Weights of a small GPT-style language model, trained from scratch on English Wikipedia: 8735 steps.
MLP neurons of a small language model. Each row is named by its layer, matrix (down: output weights) and neuron, and shows model dimensions 16-143. Each number is 50 + 12 x the weight over its row's rms, rounded and kept within 0 to 99.
Before each neuron's rows, "raises" lists the tokens whose logits its output raises most directly, leaving later layers aside.

raises: ".\n\n", ".\n", ".", ",", ",\""
L7.down1628:85 73 65 30 62 41 49 57 48 48 35 42 72 49 57 47 22 60 61 43 59 51 69 78 35 41 41 61 41 48 65 27 47 34 46 51 56 51 65 36 52 53 58 55 38 44 48 57 44 50 51 53 61 49 39 60 47 52 47 30 44 54 36 61 51 70 50 50 44 42 45 36 29 47 39 44 45 57 72 54 47 33 32 42 31 61 42 53 48 49 36 64 66 61 54 47 68 67 40 48 35 33 63 38 20 50 66 42 43 61 35 44 64 63 35 29 54 60 35 61 55 55 47 18 43 60 38 60

raises: "an's", "'s", "i's", "ie's", "a's"
L7.down984:55 55 56 53 32 43 56 30 56 44 47 50 37 45 60 44 52 43 57 46 53 49 45 36 36 54 51 47 68 60 62 47 39 47 63 58 38 57 41 56 71 66 64 56 42 41 50 59 38 67 44 56 41 45 83 45 42 47 53 38 52 43 54 44 45 52 60 50 74 48 35 43 58 64 34 52 36 39 58 41 40 64 33 38 62 58 41 78 55 65 48 46 49 41 23 41 39 72 51 59 56 61 35 53 44 51 41 47 57 69 63 74 50 53 68 68 42 55 47 67 53 56 36 39 61 42 66 71

raises: "gers", "hen", "ch", "h", "x"
L5.down1596:54 54 42 57 66 46 49 64 61 69 50 53 32 53 54 55 43 36 43 49 36 43 60 57 56 59 55 42 65 49 64 63 53 51 58 32 44 58 42 49 70 62 74 42 68 72 62 40 52 32 45 62 62 48 54 52 40 60 21 58 58 58 49 44 47 55 46 44 66 57 41 32 52 36 48 58 52 29 53 39 55 45 44 57 64 47 53 53 44 41 72 54 60 56 48 46 68 57 73 38 63 23 54 60 55 79 48 57 66 65 47 39 44 58 42 59 55 57 63 34 51 47 38 61 34 48 51 47

raises: ").\n\n", " apart", "|---|---|---|---|---|---|---|\n", ".\"\n\n", "\".\n\n"
L5.down708:47 51 69 57 46 53 67 37 48 53 55 66 51 58 51 44 52 57 66 45 42 60 60 31 63 45 61 47 41 64 39 65 29 64 55 35 47 51 31 46 31 50 48 48 43 39 44 57 56 60 42 50 71 55 41 42 54 37 51 60 63 77 38 57 29 61 62 67 70 33 68 45 57 61 56 48 67 55 54 65 58 40 34 68 34 56 46 41 55 53 49 49 46 60 37 53 52 46 51 42 67 65 49 51 47 46 28 36 53 44 63 30 54 51 43 70 57 47 58 21 60 64 46 65 44 69 59 35

raises: "yth", "is", "ights", "ust", "ight"
L7.down1655:60 47 73 31 59 55 55 61 71 34 62 77 55 81 31 43 57 79 50 43 54 67 59 36 38 56 33 73 43 30 43 53 44 46 60 40 38 51 64 69 32 51 36 73 28 63 44 43 66 47 61 58 50 46 53 49 64 35 28 45 57 57 45 48 82 56 39 53 50 49 49 52 55 47 30 62 52 39 59 37 48 71 33 75 37 48 41 40 56 52 39 51 48 40 44 43 57 59 41 56 35 43 49 33 64 59 58 44 30 52 68 55 54 52 52 57 48 78 43 52 65 43 60 54 57 50 48 60

raises: "es", "he", "head", "gal", "de"
L5.down985:61 32 44 48 41 64 40 58 39 67 33 42 71 32 29 71 53 37 39 51 38 62 54 38 38 61 53 54 69 51 54 53 57 43 67 53 47 35 58 60 66 66 65 49 34 73 39 33 45 54 61 65 65 50 51 61 51 56 42 20 42 56 60 38 44 47 52 68 56 68 69 19 46 45 32 50 62 31 36 23 38 45 49 44 72 52 42 36 45 47 44 49 55 53 52 64 72 42 52 65 50 57 46 35 45 57 44 32 41 42 67 51 60 56 70 39 45 28 44 37 53 57 35 29 44 64 34 44

raises: "ically", "ik", "ia", "ect", "urg"
L7.down938:47 39 59 64 46 26 35 48 63 40 66 39 51 42 42 59 63 42 59 43 38 36 46 48 40 53 64 58 53 54 53 70 57 49 47 45 50 77 66 54 53 48 41 50 61 70 57 51 47 46 46 52 32 56 61 39 37 61 52 36 74 65 43 63 66 61 64 54 76 40 40 36 21 60 32 66 32 67 55 60 65 55 59 33 52 78 56 42 45 42 48 55 42 40 52 47 60 71 50 68 72 66 50 56 56 14 66 27 77 48 50 25 67 40 49 35 67 43 51 54 53 44 66 48 61 62 33 41

raises: "re", "fit", "f", "ric", "cent"
L7.down762:50 59 51 38 64 35 52 48 54 48 42 52 65 51 48 68 51 40 59 68 82 29 48 51 86 47 47 38 49 57 37 45 69 54 46 32 31 47 63 47 62 41 63 46 43 45 59 41 41 52 61 55 53 51 54 68 43 51 52 48 37 54 38 41 53 40 64 49 50 67 63 35 41 53 74 61 40 72 59 43 64 54 71 65 59 61 58 46 59 39 48 40 45 56 47 53 50 63 41 43 54 60 47 45 48 60 70 55 18 60 73 28 58 33 46 64 61 45 49 48 74 63 46 45 36 58 46 56